config.toml
n_layer = 10
n_head = 2
n_kv_head = 1
activation = "swiglu"
parallel_block = false
init_std_down = 0.0
optimizer = "muon_variant"
lr_mult_down = 2.0
lr_head = 0.00792
grad_clip = 1.0
schedule = "cos"
dataset = "wikipedia_en"
MLP neurons of a small language model. Each row is named by its layer, matrix (gate and up: input weights; down: output weights) and neuron, and shows model dimensions 0-255. Each number is 128 + 24 x the weight over its row's rms, rounded and kept within 0 to 255. Numbers have three digits each. A neuron's up and down rows have the sign that makes its largest values positive.
Before each neuron's rows, "fires before" lists the tokens most often just after its 100 highest values on Wikipedia text that the model never trained on. A number after a token or word is its count.

fires before: "\n\n" 25, "\n" 21, "| " 16, "(" 9
L4.gate700:150159114142109139139099107134108097141139153128113199168138123149138139128112126136141127135100136185147144136094079169126161129155122104119144157169149114127132142139141175178096124139139165101136106103133122154088104093127123138119141143118139057143152111148127091145147116149098149149127122105156147134101141117149145140101162134107124119135190100130132149108087095212126130144103088149131118089148077130191137157127145067140173105126118169147093124138125123086141121125110160130140142096139130130118130080169142137123126137117109135137113117126117110117107173150123138131099111110132101154119121118156117108110124158138142151130156145108103121175128148089118153138138112104113092091106153138118078091159122083136114124156106138138153113099120144119117079130167131
L4.up700:114143111131105089155140114105116115129134105130149070135127142134138149161145124137113111139115099094135146118188112147134140158097119134147117124145130194095147120156155104087152116064186120142138125129114087108151120127107190132157129156164167149152145084137145066064118126154145103112175101147114115158131134147148135103152117115157113132111113120151120126126139133124141146094154156120132124143107170146085139114176112116103126163125165108132123131132075098175172138096139167086161094090104103079124141187120143126117142146130156113112152119076107141128110107139124156127135124111164140141141120124113134193153113093147118134164123120161110101119093105087116146147123127138126116106131109128097131138119135163125160129086144119153131142167137133128109121146135135
L4.down700:173106130178157100138146151092146113097137114153142105112131139143098121107109124117085114117094110097113132120128117144095166122115114127130098122083115107105129100126128124128093135121128164166126135156141129139150105140130162133133160136133139115143108131128109116109117115153118155116128110111172096106167153141157088121151115163180104135105095166143090079126176116094135164083142111124154119119125152138080136109070117149113126132143131109075127127130139129066136147094181153161101130057106104137111113153068150110170078132165155126139126100121126145116141128142182138084144174151156120129121098106155155120146135111127143157142143126168159147063141114149153124128134117152136125130151101119158135163100148132153169102132123114119121170104094120124119118156119108

fires before: "It " 20, "The " 16, "He " 7, "In " 5, "They " 4
L4.gate382:124140087142106140144125144075130140142159117122124136129114113088146184106158094143173127094096146175090116171142091127094113123129133137088114151163089138089134150160111143123098162152134145074115125150133122082132126146117088151143129114100136123152113123123093118086167202135165140152163144143159136144103152119077154128192121138144144139112140084116126132111145110194151085124131160124125150145123118124149109137129132092135120120138138131129145123103128109137135158160107133114137129103136160129108157175131130092132152152099133107146179123128099164118120136103143150105106110104174144113121079105088109177098094133141157086140116122128112131170120125107145115077184140141116086129141113121101117101136139092140136111104127148145155105134107136113109134165112117
L4.up382:121149129105146116119099150109123088132119129157157151098103098135128128134111134155127127154143133125138134097155133154143123129154176096128156130109094112106138109081134126118148153118100142130134101133145160135148123128103132106126162105080143096132104135093137180171071167095102106098180127044095180122149130110161138132101162127120176095116120095170113089129132145123108122139200130116144108119134148172127085165076143141148126117092125126078078131086121135167106092102131099108128093189138112101133122110139143120135112175105158152143098121093139161101124110087113124102124094131137126131151106137158128146119129128135121142131081117165111135121169124132109149116164121128157114123109137136113120137104138098115140115072122124149131107091131116143131170134118143
L4.down382:126101202076157145115140147127093157139096123135092121120105118118149132080150146111120114117126158096095125141149136111124087128100163139126137151145145179084144132088080117133087153119123128121115144126109137178150096121153097118127109123118172118137186132142152097138170145073110121130151190103097124177098103144107170128124132097101102138114138138119110150122113111078113107124116139105096154109124165139122133138115123098137149177145131127123128143085134122104115139164161140093161113147111143140107112090116134092150118120116101135145088116103109112142147134130095181128105130115123122094163134159123146105115165157110102172116133158104096104153109156101156147129108173097113121097117120119121070112117113120147132088100126148111080155102124119124149109120155098

fires before: "==" 14, "The " 11, "In " 10, "== " 9, "===" 5, "On " 5
L4.gate872:167123176147124113147121127115136142099156091116127146162122130175120116165134090145132101178160125101099129165143128139129149175171096119131139162131111183096139136128131121154096090128123119125149149116137127153109098107179098145101122122111129143117133101136062107090156134100094104133089151132098125128160113110111122121127088101179141126155123094113159078128126099108145127126172118127150106138139116134148095138109105112126136135089085130106115156125133133079102139119100076106142100114119151144110122094109126071114127114129142081120133153122134131122149149117123136134114140126118139145116126111122108133104083117137142111099087117147163125154097120109126146128136152121135113137109099155092108091178096140126131081138139165048160157120094143092135150168095064
L4.up872:140175134169127123159118118129104119147124131133132144122135091127113102137101110121117117149178104131084152156182142123119163142137104163138108124164097157140133140139113122159128134150184111131128098111135169139125174156150094170134122119101110160118155147130117142072180096127124181147113124143085129091122124104150105134122133121149114143067179088104150116109129120128160132123127106123129083163134093129127139118099119072169140125122075069133111141123108117100123176124126131119139119124171126137135124123099124152144073089161108097067145151093075152156138134169119148111151124119106122158110120130120159136145107102115155114136145113132141156149088163116107131158168169101128073157147162155131120156124122122119131099147110154101112115130136137116158141155124116
L4.down872:104137126086157156123158167130159165126147138139116144100133104125143139132117165135156154133130125143101092123081138161112103103092173122125137113074136172123140117127142160138089139109134136125108117162113130099109107120125146121131162122144137084167120088105163111168075140115139116127105128143136143147084128105145157098128089088137121114120103116154133106102145140008110114096122173163112153132110135116074145142148074100120121146132122178105144103076111148120129130169168096161093136136134140114147104114143104107175083120113126165119124149093093118126118119170120116101113109139138128111125105133154104123136107097137127127122147130116134097078161088110140117119131171114138142089117102139144146162129159114131131149157145154116117171119145101117130112115128139

fires before: "|" 35, "| " 17, "\n" 16, "— " 11, "J" 5, " " 5
L5.gate996:148126099130106140119187077093109137166132094119105126146106103139125175112125132134096092114125113124137112111159156161166129121113127127104137129125146156174132146155146132138136095100119127116200125112157102125112088164150102125129145113134152168110147076122138177142135102124115127117099120132095142133111116141149154096111092155084126127098092098132073144156106160119152158100130150174121090146117101104133112159134105144130166119133126095122137116120142134166132067115157106099145130077137111126144106135093104154096121137137075169117158153132103100139117169133121100123110115129179142113173111127143142112180122116109108142135163127164120138153059120090097127106124102129144123130145113151119131109120128094139174094130102134202134130112133109159140135137131130
L5.up996:120141110122083144098150143129097168151128178127109134102133122128137153145136121123126134148134082174171127093129153130160124092128161124130133151109113130102090092112126151112134116125069107168137116171110138127155106107118121149115143126106125133081089123135160139100140119104143124137134129126134091110165174118148143129125112104136146111113109126156113136117107134134132154132138156142144126127099082132176076106117139127133151158137110159107135141176111079109129118106122118074101108129103103144131145143107118128161107089142137120103099132105098124129113188094109138110145152094088102102175143159058126120120160132117115186151085166125143160155107105137132095120100144156111133186206101111097100144098128121140100166126127140177121108108107142158134169118123129
L5.down996:153131109118086132107151152139081172126130130105133137144114081112124173142105133122129089150112085183108143119159158122144121127121134147115145135096161171145100096137126151099101121135106128144149114098102120148111130156114126125138142125080124107120116095119133163137111128122136134114107110178125135142145105112116108129101137164076155163104116129135135172083151115051149133129135132175139112114113100105142080135118123166107106138121135097087118112092128127121146097100128135105180133125120157075135120143160137120149175126161097131166121123121092116148119166146153080136119109148175159117124123117116135109166144112110081134098145111144129167116107113092093118093132139084117127147143148129098143136133088127144177086141111129166121156112112111165117194111169169

fires before: "the " 14, "\n\n" 10, "200" 10, "\n" 9, "201" 6, "199" 6
L7.gate232:098126143124135137121130111094123092083133140089151117138118137131109154101151124188115102094096118142096117155127087158124144129150078183152076152132173106108144097133136148105167105121101109127116133116110139147149097105145142134118158178134137143129113091140109116116072104128153147061145141131117175103138113111156106120152141176126126148124129122154106145103126118134141133156152146173087141113073113160079154114139131112110126151153096180106131124196116132090109142141142141129147170125117165097177118157101100155150112126141118110091122135127110110181131076152111146117118159167165125141151122127106128180137142120128103160118121096155154162140112122102108131125134157096157101121112125146111134106133129134076113119143146146141103162146152149141135122099127100
L7.up232:102157114111136102122123139106126153079175127115118123133174160090111172121114145116132134094138106145116167132121155137099138144106132176135121181132157117134125124157146138109153150135184130101111154124144077135166145153089175121143126120107104131182122111135070099169101167166115124111061152150096195131153114144138139057136154123151134142154130160147107143149110109157132102130152129153101135138130145096144114111124159141136148129114120112156118172139132101125127123132077119154164146129125124100125087123129092100130120125097121138127134113128109166084143138165152120122110110099188150099109116133090106123134131130163143135089127139146098105125102096108131130126151144125120085103125143131162075154165127144098119101143139110102123126118174104117090116110084146
L7.down232:128098105153132149196147118145108101141083141111164144133098133107142150112089111202104148091116173124158167134110123145102106106115094128118150121154135151113143111148093102129112142119136091122141148129141077108181121109139170163118128168131151085109103121138092118130108132174171132136073100166139123099131163108121132110123137084131093145074122147122090121111132156101159167111114108123132104108130149135096170123152110160118120140133140141119089134131179094140140140105129122125122147115092077139103128110124115132136116140135105161145124127125131141142111091152172168112134125124149094132102088137132187123124145187121123142122160063149130129092114116155097107128093160147140163115119138123137138143105155168087158094117115148153109130101132121107137157137119130

fires before: "\n" 46, "\n\n" 17, " " 4, "ams " 4, "ams" 4
L7.gate755:181149120153118153179143111167141109130187136142158137154133141132089136099116119141112131120081116127130145135129140110175101138153114098103114142112106108087125079188127137133115077130142104134117122103144148135117094132157106126095131110102091134158121142120141125117138137120133144145138123123089157163130155139145129121116143096138145146077155117149119133104151160121186151093123122125153108126143131097194130099149123154158098124092086163113118134157090120102163133123123083108116112088112136086112087163160154133119123094084146120125116135100148116103089130097126157135120123168123096132196137125151100121128129093187143186116132139111148127129098126134111142135108153133111119134132153182134162116093090141142120105140142143139122136097164153123158172148135074
L7.up755:103147140158139148120127115125141154138121148142117142123115108147139145087105116126140123123120105133148113145084113124133152125132124145104134116125133140134163083140139122093132129126146171086150121154114128114108089172138102115133157145095141115114119138104113157152115147146102134128103110138107137130156109103127140107130179118091111149133143149077115095158169134015117095099123108139072127101132123138099101117179096137089176146124082147122162104143137115088128125159136153135151121105080157165161140097101077141093127155125134114158115151087113125146152130102162153136157127086133118112162132148143127111094084101150137150127179126118150120166108179139121123108143159182128156112116150102132125160123118102123155132144160108108121080098118111103085106131084114
L7.down755:128155109112108119132127122138158110123097122162146113128156114121106143102138170162098108108148121118112139141131122131142101119152134112102103146095146139101124147152117108117109137128153114147119130107125161132135145127160173152146113135135106126179136135147123098117181131125121138121096144121139138199122161099106146129138125130153120141093143088148130108109099122224136148136094137161143089123142093147205117112141139147143105139129163130077113084143125121134133105105127136142134110152139134142146129134127156118109173127152158104110137121173114153108137131135084115095164099117143099124176129189175110130138123151197098116116104113138103146118125076095121128214147071142101115108126131147132155134138116126129120134095146155166171119071130125126110150157145099

fires before: "\n" 45, "\n\n" 20, ": " 13
L7.gate462:102114118152088126120080171106110110095135173154081144130176142135182165082141101104175096126115098101144137082128142148138110136155151147101129157134156111181087086126158099121148145145146108105143113107113165121118162121099134137142144083148112113070133093156158109127175122165150140117129119156130147146138115102104121140160121142174114120116143101137112132131152133050173114090083114106135100139121114150132120080124113082137101141128115105152142080131148153130099156103121139149132116119144162139094142121155131133135084144122091110094131157143111145137106135161091133174126132164152142117155071126142160146114149131125143146135141135158116139109137106131143084107133125100124110139110127135115131119171113124094150139114129081147100116144120149124180125141136149
L7.up462:161112087116099131103148064108126156120108117132151110141138114113121152166159094143140112139112145134137146112135119109120158184114140154130167156114100105135113140085138146093165142098139106122107148168177061160137147124159132151170173090099094084108139152080144146131115114136122143157128146150066126104089119117075111139126117163148107100117172102114146091169128105109183125092149122137127123099165107130140103112088107098144119120128125145086140148147106143170125108102101164150130156139125146110143147141144092133102134103124168122166164155192155129137139116133109116117124132081134161078155102133100117116143105127177134129126144131126126133147129118116079138133096112122120110128139116127161152131139098110132169110122151147129175137118136122115107163125146103
L7.down462:156107144135109110126112136152157101136129149130117144139117089114147089146049177141096130137107154104065138143109128133103115153145135135073116137104108153131082158144132130160106105160114135088122119119165162138112097151080155107123115174157170122133133153143108134112160126158129130168141116130130112167105125137125143176149121116147088105133156096139067161133151105167097178128142156146096101192072125187123138122095111114118134109127131148124118140133112126101083125116125102128127133149100108175103124178110129102071134118142157113125149136100077155139111098116128150125145084138136146102129107122168150141135147156158120132154128124137128117119115118158100115096129123137148133129134162131124120113173120107128107150088072156132155123147080114120130121111107124

fires before: "| " 35, ": " 12, "7" 4, "– " 4
L4.gate833:164139127192153108142132136147158107164126152144153115143166116114115102123097148160109104121169154135158145117143130116130144125087146100106115121161125142131144162132127131121137111135168125143109213115095140083144149087143115125131133133121148111138118100141105153132139144164139133137159086133142117112136119171112174116097113149105165102118108164195151118153153107131123140122125076123132128113104122125084164113099147102159097101142077117132158116107136133137109117132104131159108148161133089136136173140115164134137162118190135094121144174160161109103095175123115138172138146096131124131132145121159124106137130144160123102158140142097135130103122137141122170134130124163172142135089133082111161121129116174120095115142172156049146156122130109130138159123116116
L4.up833:119104138136123161132119153147138098109114105132163132087112114146143117127115146148122117079078117117113114123105129133099132096146104121135107147114140157143140132095086170129132149142101109110139164125130122166118175129080126112106139110110099143133074126122133098123125109113134129164150164155140161146164145101115155138149105145087169128130114143095104109117112118083136154150144108123124118151117099140096133145074112191104141111202144124119135173158138159151121177105074131114103140106109110069158160108068115120091134131073103138126106125111148156169173115146119129129127139117119149113143067136135116137136139133110168153160137128147121133128146131102143125119111130177140083105162106085150109125141122158129160086109137113112108147105134126076131077154145104
L4.down833:117114108137101154112103149117118156117097118108172127070126103171130116126069091162121144116088124168123103126094085093154139145118136149112113113137205110138124111105133163139111159106124135113125108135140128160135145101127156162136130126108115142145109125120134094170102092132137124107104123099124142168125151128123096149116120147112160123144135151106115116142130162126089133126176099098129134166085105095160136137105090182113152144150118146141114154151109114156134166118109137131143129120146142124148154151071108143088133147126104132143090125172148148132148130129155104123139169149118117106108111176092112087127145149087113139125096102111119104112129124147086139084073124149170105118118157104119084161145109117118124081107153124139126110117134085091166051117156129

fires before: "\n" 65, "\n\n" 27
L5.gate200:113145110156101158131138158146123127113134096114135152164166143110160123132123119136075134065139094119120180158163106150141117092144151146112117145108146128162086120163118158112154171138098100131137182122120154152126122089123174144132107109146086115161122142116132128155118107140139133098115131107147118129123112089094130100155171129133153100163167140154093101113141099133123158090079128136125113118119104125110112130142151096054172161137142132139137141122082121081152144131111153155108126106152141127103126156124078136133131143162093136141128108182130153144127143142155121127115165137174110120132104180130191130123109112119142136105156152173150141119119151082142130100122124137130168085127145120112083097174120092129098124109074129124141131161155116137140106147126144
L5.up200:160138120149155197086167147090151137108120132130116176116148166113155159163143172125156149100092103158085120157101130116102127120100144099112157146136140115136095153135154127075150139097088144105121113102118128169099127159129106160142168119145086124149128146130161101146149155098112150112125104119160144118114140151152110114137184123115161136152134151140140095134119115138149117122105102131134088144114131077150115131156139131114128137140112130150139116165075102097126168125117112184116120144148135160125120135138135126152124130116101135129142124115127113123083103132150098145160131128197163150125122132100148162160114126110100142158143160087139131154079105154132130088158122136048137140138158110146114152125159096083098098148122161100109124142160144143154138128136176
L5.down200:140135123127111097157120131112173093139138108170093080117125121135093183103127144116106082144120148092150151132108121108093166133171095125139125119117136168142157139104131155098129123121139128167105149152138161148143099146161173143149106141159158111171108099146126125128189133138206174094127099140135125165136104128167123147135155107112105179112141118143135092125124118052145116160132135149125129145081167114123142100150079100138123148134134184144112123138111116130098151124101131133132085153111148166141158099137148134144085119131139164119143117121108124067132128096118143150112113103100152107104140157133136125099124143153169120137109113109113125142094125150117150092118112117103075135101123071127149108168099151145132137141142108149124118086102124123102103119116118

fires before: "a " 30, "o " 9, "a" 9, "the " 5, "er" 4
L5.gate458:107199101160104120092120171175121129099122092088173179121105118141131107082126113172144109145141104124126139129148140147152115114165126144140136120155153138123110122124135122127162094139138138133170146072158135112156158188138127137181139118140135155111130163113080079148128130136092121151099149098129168144109125159144080114093125131178163114116168094148138126140124133123104093114122105169084116079135114145094108134098158154120145117103133147157153127131115105132111145116083120108143126072136135127146126152130102128159104155107139147138100095140128126144137141178110142149161123130120135117126133108133135138153097157149100134145122158133132197145121165154104140087101109155155162148185136104104110102120132108151133144080103127133128140127117125137088119140126088
L5.up458:122117124131095119153118132125173130142086098099138138132150145166044114110154108141141095104123150129136173172127174129160164111133106131129150105116099129156088125072129127159120098177097128105123120123137166151146152110128151144101129154126151131117114058137119141147148108131090126125096135148113116103139117149111138143102125135113154107175106155104130083115143119137098125140128155104138139169170111131099121128137126115153123110129122155095112124091163147095188109128118148151076115122103073147141130132170136114119159130123119134110155179156124062124131101163119122125180133151181143122138088137112154151117106124150129146169109135161132157106142136161144110133167159143120136131101154124185146136121112107110121110137119088151110172131125123120087149121162159
L5.down458:129099152172141131146118116129191120113143154149116150159099150171118104149131100143129160128148118144115167126123132138119154131101109140162161059123155162164138128127152132131123119107119141095130132145171144119126122091099129091130151133127148153165117154149111120149145098100145106097136143156143077115112147106157101120139096150115141115110126149098106078163178135181097092100113105154084087146149092102174150072147146135147114124084142136048102148177164154102112141099133134112140086113126137129126171100154113126125101107155125103151121082162149105116145131142110137143113095142146131126147108158088157116112103090138131158121109095145133154112117104073143166124154109144107136144107127087123139119107139159143089150119123120111136125120160142140117145139154120

fires before: "a " 22, "a" 18, ". " 8, "s " 5, "ain" 4
L7.gate206:171184100149126122128145146133101150097133123157153104105122109131122119140134105152145162167140127091136141180141142106112054145102124117090142153125133126090136134158167163149126137152130115094103136158124151104166134117127125133082151100150163098106126120116147101086170121189133114132111145145092103133101087112150167168119134104108113095144141124144142139143150114113125114156123137106130105160124132115125156168113095131084110123124135145140110136169137174121141183151152146133153110137117144106118077111094158125118151117168138184073125127164120130124152165087126101116099171127162121153183122116120126118111117105128143104090167118137126129169144085100147165131137107118142120157142115130102111087127097122099140126101105144084149130108136120175115100090115147
L7.up206:146163118121112081090150147131121179087144136102125148120149162100078078157140162166074149114109140145112152148098107158150106151159143132140161131133095116163140097149108164101149148108151125177130104133127164151086140147113151100115143117126127119105131090114085127108086123169119119119127123150151166113130164143139121175136162087112103111158128138165134136127158093147118095131125179092144093107159072132150137118118133105098122119132165127135112124152118182114116140138146132135100123141134123110097119162165138144127132118137108147128142125169136160149149163163110149169127157122131102101161160134141141142118142096130148126142159105142132122115151117156105107123110165128121137134136139164116085151091131113107105193155107142177140137130099075108146145117088176
L7.down206:132139154132131149115115093148125120104117179142189123118128143164123120147122091136134147118148125091116174141162144116139104140118168192132107134111147182136132143119140158130134071106134113099137105149068109124114114106128144150112210143126100131158186117118136105146139129159117165140143150138086089151127097105082143120130167097128141121135121146147106107118113114136091116132110140175148087111129118130116145098153149107053079136132134140128127136131105122100129119119125141147147139095132107124140133089113093086178135157114137117101112158101114135141131145107066135144116152143143110137124091100147151111153143132128165138174108134101152087144142098150177137082126134121123162109127094057109121153130120125135126140152117134094166124097097121134105143141128117

fires before: "\n" 63, "\n\n" 37
L5.gate919:159148114120103165134105112183112130069126089128092144180130124113120119154078109109105124144107127153099163193109109149095104167121101147101105129145115135133153142174156141146143107135109102129137144121166162138129124088123162140132115150101131096129158117159132086141126160146094119108128109141122102165094153150116166131141120127102149144101115105167158126111119157140127141117142098112113129111127142136150116151130119141123096169152122168136112117143095126106158097132122136153159128124151121186110097141104106132165161099138070126102110175120122087140100153135153133155104118153141093109110131107152098141132090130161114116174138131134151078161051117134120098127071139135096132097142169106129103137140104179106128158124149142123145133115095131108156120103161136
L5.up919:121157118163108125115053148110109154117093117112128125133139123137162133117130149100160094103128120163109160130165141183135147109117094128116116103152090115130081095108156148116115103156108155119122131103142110108136144174147125158114158171147125082152097115155112159156075102139147096172144139140143123140128131124106124125111178179137137105168135118156102100088116138138121159150141145162093150149086131160111085091134071123112077134097163118103100095147139120136106144111118153123142104147122115146122142152137160110118113157151155114170163100165127119079113108118161116109100108106123103111090104145137122108111106123097125132134135177127152103147132164106108138150127149160124129146125149092104127084146140097182164132105130138097115076138100119113101123141114127
L5.down919:084160152179118149124071129137117099086149119134110098134192132145132123098114140161119130078092114095139101110125101141150112124098107140119139144134119125083122129163139157132139103139114171112133113122124127137147137121088107123143167115100104144120174094108085172138153115103155098138143100116100129123134161099143114123120132084151079140145093145129138126135125129176100100147162126157121167121112104100132137139106114073115152112139093160080115146116121143157107125137086102141124129149110129133081123183069138130125138141107143173114119124122095162157125151109140126111142150141117141098163077122167151111114086115148116124149133132134128117123153088152105102114119087090093140137133121147130132127167137187105124129120117134143139090144099115181135189090140155

fires before: "\n" 54, "\n\n" 13
L7.gate429:106116143063112129144145110160107110102169137154147137149144153119094120095161139136140127139165060148123178103135105153107176100115120135172124117129160126119159136124149121162163140121116153110111121119152109119091092151076108118099076137129104136157112111089150126149132095129118139130131122160141158168154129073151129133139121124133149122136179173066111156126127123150091144154120140160135180085132140149126151147132136134092138131111112100114113172190084155102092140141165162140120128133127180162122101104154125152142101102129077158102161142133127128117162099137144131144149115069102124100138130142117113132157120086104131125142108109106154112162106102127112117174151130140132154129098130119109144091135137150123122093152117101139126134148158139156140118106165109
L7.up429:126131123109136138155124184141083139117124103170088170137132169124109160093136180126101096151129160150163147157091138127162104139162183089123111121137123090108094102099100118130100125115141133165114148146127118128150137115134136137109139113148135151130121131155178157107167106134142131115164137089094087106142135121145121149126102100101127128138110118151119118136129141100144131143135138129164144166127133123149106128155140125159101146115135127142126153129091147142152175122174140090095116125143130098122090072127120178132106186137150153100112115143121146115117155133132087127152164092143137113129144140110120165143107138103165160138123149159138122114112124080075160165124116146162118126118141103119117117117115151142122113127152126093087096052141034173134129118114110
L7.down429:112097143166150139141137098092121093110141126103145125089103108153131135162135119128140090119104136133112127117154130101131116093147134136148103113126196165137109090141139138127138112144158126086114088129127140087119147150145124125115131145112115134110112138164115105124108128118132140135077076180141130107085101123148084136099155137125125143132148132120086098140148142040077105141153136121109131146141132124145131167101140151127135137173171144124112131140167164108128122178103161200124092139147111120164139110143150119136116156146185129093115129151120153135136118094148167133147122141128151133106143141117151131134143172206157154107117153161091105126131123115151156098109138172129164183129118120111115153174132142160133131117103155190144146128113112127140145102126106

fires before: "a " 18, "a" 15, "pp" 5, "e " 4, "e" 4, "ia" 4
L7.gate455:099169141095120170132076132102125117155145134147141115146127123120109147140130125121184177137165125170110140171173106095088120136106114154119171096122123157112064174129138084150139125093097085140131103124104146183084127131139126108147120092078126107173166144170141088151127102166170125109139137077109140133126125160141151116103119159109124121125149112127135142175146134130102120133120106170122129131127110121148128102119132134144098128102138133108140091121116124125134122166143139082107091115140159106129140068086146151134152111091110155111120116104147136106120149175110149140108119084148129116091114162112142138099140106147140101102105118142153111144133165141112192091112118167109114106118143168116116124102112136105143146107162123123147084111121118102150171140140147
L7.up455:118124080142103117136089085096128100093124135080167112146128124099115111125105143160141160110131118176115101126124170137140115106116058169101126102105148120115143150151127115149114086126119136165157119109120147148130153077077107157111086142105117109144102119135178153126132082092135114112128134128139127086103144129149135124137118120146100087109157122127120149110085123148093151100077128130136121137151116143122138132108159115102138155106150091142162120134131136102113106118129096136080167051121109136125114177110174117139179063168142135125120110103131141156135107117150136144089151125102148128147103121150104119108115166105117083133111107120096143157121120156109163149124193118097135110150141129121132124134162127088135107134145105089143109100145105106111138086153120
L7.down455:137147124119123132109078143078129133111128178113136149077165115087107084114134105150131132125144096120099118112151126097115107154129169137083125108093135141143130126121131100157109102111159145118164152119146128090088100090155115188103132125117095122117110118139113153094156102101132122115091122110125139121136079097122092094117083109112167123126109116126105143121140143038125118104131112132087106089112070086121155144131153105104120084074131145062133125130092128132126124185096103123134143101105112111139142089110134163169140159130161167128110125148135179143116129116154107105085123137141126114153139129116106109101128136125138105120144111106138113134104126126094106127111169131137136136121106141148092177144120136124187118101115166131136135127105162120117109129110167

fires before: ", " 27, "s " 21, "." 8, ". " 7, "-" 4
L5.gate698:142131079144092105126163131171105133108122118121139110112121116140177144139129146138130138092128109129112113131162159129134133180128114136108109135112145125090184147183142133138101168154093105081159157102166136141145145071143167116131158127148120094140114130150133071097183193143120119148077110137124131101138127099140116118120152111168110135133108106149151114120136131161125156146091141113119158127176142129111088139128158081128129125104053065136094143134130139140118131137132139130144162112121082149094133158156101143144147106140125109180093142130135115113082137116117166109110137141121126147171108117151115134091119119169160118142167116121103116114135109126129141141135139124116126175138164124114116131130111135121058136152141111145185126153131121108148171123090107
L5.up698:157109119189113143151121152143107156155094147120140133129146103154126105134149117135144145149151090149135115155127135122074112100124098136130146157148142121119142149139174129094100147132143085131129070095126075099161108096138131096098125137161120113172128107134148096126125146127162166155124103129134134107146153146118118097118132143142104122154123138134170096110111135112165144152164137155173091146170142119111149129151139124170111173121128135088106080161087145121111110121082148091118128113146086162104116182133162114158133082120119113130148166143105173124089110130125088118057173129116137148141105101151147150155122139103177096115150147129153134100119097140103120134127085106150147141136133152162123176129106140149140119107132144143101149106131150126127185152138099
L5.down698:136170125148122119159147127196087140113133126134139166111138103169128152114143149110066141128148120108086136122157118131157155142148123115148110110094120147114102089134140165135104099099160094115140144122162130136133129093154177122121158125147105123138138126140112129078141104113098100068134127132131107132094113113106099061142140088160146114097141123141112115117151099117091164136145116111132164131190145107146106124119123112119201103147122133125140172119120139124114110109127106144152119138125153124098159120149073133113106112128149139128114138173171122128142130120109154105123120136065141114117134129134142147114174090166157162148122133117104145140181113155138147131129134114102127179125100144099088104125097085154068127150122096142148144120167107154156136122093084

fires before: "\n" 67, "\n\n" 26
L5.gate132:118133143131095138144138124149138085100094152127154120119116145140116141135077133160181112117065120102150139135153080132124095146119131154112079108131148116148143101086146163122128096178119048134129139105134150132155097122124150131155138127137116101117121093160108120122105131156140109108118104127124153141158179116118125116112119117137113119139151109132126127087106122142165143151113068124141168130082116098156116118092095102137115132173153153134096138145112129152084117127105125148131145123166107146165104113140132144150169153093136105112139093158111127176112119099127132132123120103200079143200109108163120149092144091130088109178118117142146139141114118136132111150092101152103090127130145141088110122164143161101125151139178124113142112125133136082124139144115100
L5.up132:100167151114110159152104146127138115148125130129083163133165123117138100128090110124131130128116128131082140111125138148107109093092100099142112151123117118122074111138129122080135116099103146134142108130173148112138140159163113108135137170121112143129113158137160126153124120150128158115124138121136123137101107145120117161146163144106123154139137087109072100088137132141144121122104139114158086132110135165076128160081084128093143118081115125122078169140147108132119162101114116121194151141136149160163131155143103115128125152099061152151130129075125159125124153128164128110121159126143158132092147167125109150127102136137138223176130094141114090115125094115112167158143103099109121140103138099102152103153133170116119161098126161149110136117159107135155116119123157
L5.down132:141143156123117129124104109106141134127101115129091106102135117127127137146122116145135106128074166173141165152089137107163100117079108121142095120147146113122161096172118108124138170120115121124113109100109114138137177119130131160153122156118101159130129134155176110118065129114128151094106115154122102158131176134123132114151143120107099130134159107119096164100133102115084117154148119136131125141113095137116124082086111125129112133104110103115101130117134150179111115109126101131076146095144167127126142135103191112126135163178115126108121123122170169174126123102162106155105125116123160123098123130132148119127116143119133156183076159103136122140129142153100138169134127160110142139138092108133147112148123146127163103093084160130108123108107109140204068139129199

fires before: "| " 33, "\n" 14, "– " 6, "FW " 4
L5.gate283:152126113160155128131099133106129128131121165114147148073124123123166095141139140121124113126125130138120151130159080100160136150146144115137114154136157112118127133130118110117110165157118136143131131162168144145050166146161122136141142095086133109091140092091157119095168160147098125159155120066126142170116155150090100164119120098154128114136091123134151091091111118165109129118076100145123122136085107152119135092122155156174156143186127097127130121141121125117112132137149138160147185154130124104102099123124158091146139132125155157175105108161157142104151107128130128100178105131139108162140139120176158121155136132129106146115143108129135142132120161151120138124133116136133131121144182119136125147197104139149108142097109097148143132156125110151121072142191167
L5.up283:158132106105184170119101132142131134144105143130170170109126098100150147121150135119092128152140150132114121094162110130151120111162129115131105166112195106166140146142097107112110152122131145112121129108120133157096097140143144149183136119140084125137147132092128179134086136157116093140145092107103170161155185154134126136126116097135136142140148137133136121092116118072114187115166100115145131149099127180114131136149073162141109099125142128106100092126150134152099111145109108127136163123157082139144168136113127089081125120139131075107132119116129126160099154120091081177142094118133128164120136125161139135130150120186136117150117144159124112115142090150147095154150102178113137110138140098108148119090083142127132126104132124115119117086128145170126121117095122
L5.down283:159135125162124172109113133175166142097086130129146106138135149137168135148152187119125108138101130147153136121135161147117115146171145138173167167142149133124135120116104121118118107139087135129100136114127156102107120191145118141149145083090127138112125137145117128151080120126147133162125111181131148160140123148098168154117155164134159166141153182108165174130119123086106107131177109118125137136129111109130135134140134176148131123111153137159142108084116150131113111098121144116141187118128145111134121112131130148144097116122070175114143126129161163124145145122125100166156169118140127107122144115120158107152185112125069132147159125101145131129152125126142123146105083161103114164150118120111164104162125158159147163108157148078098120138086124160108087101156112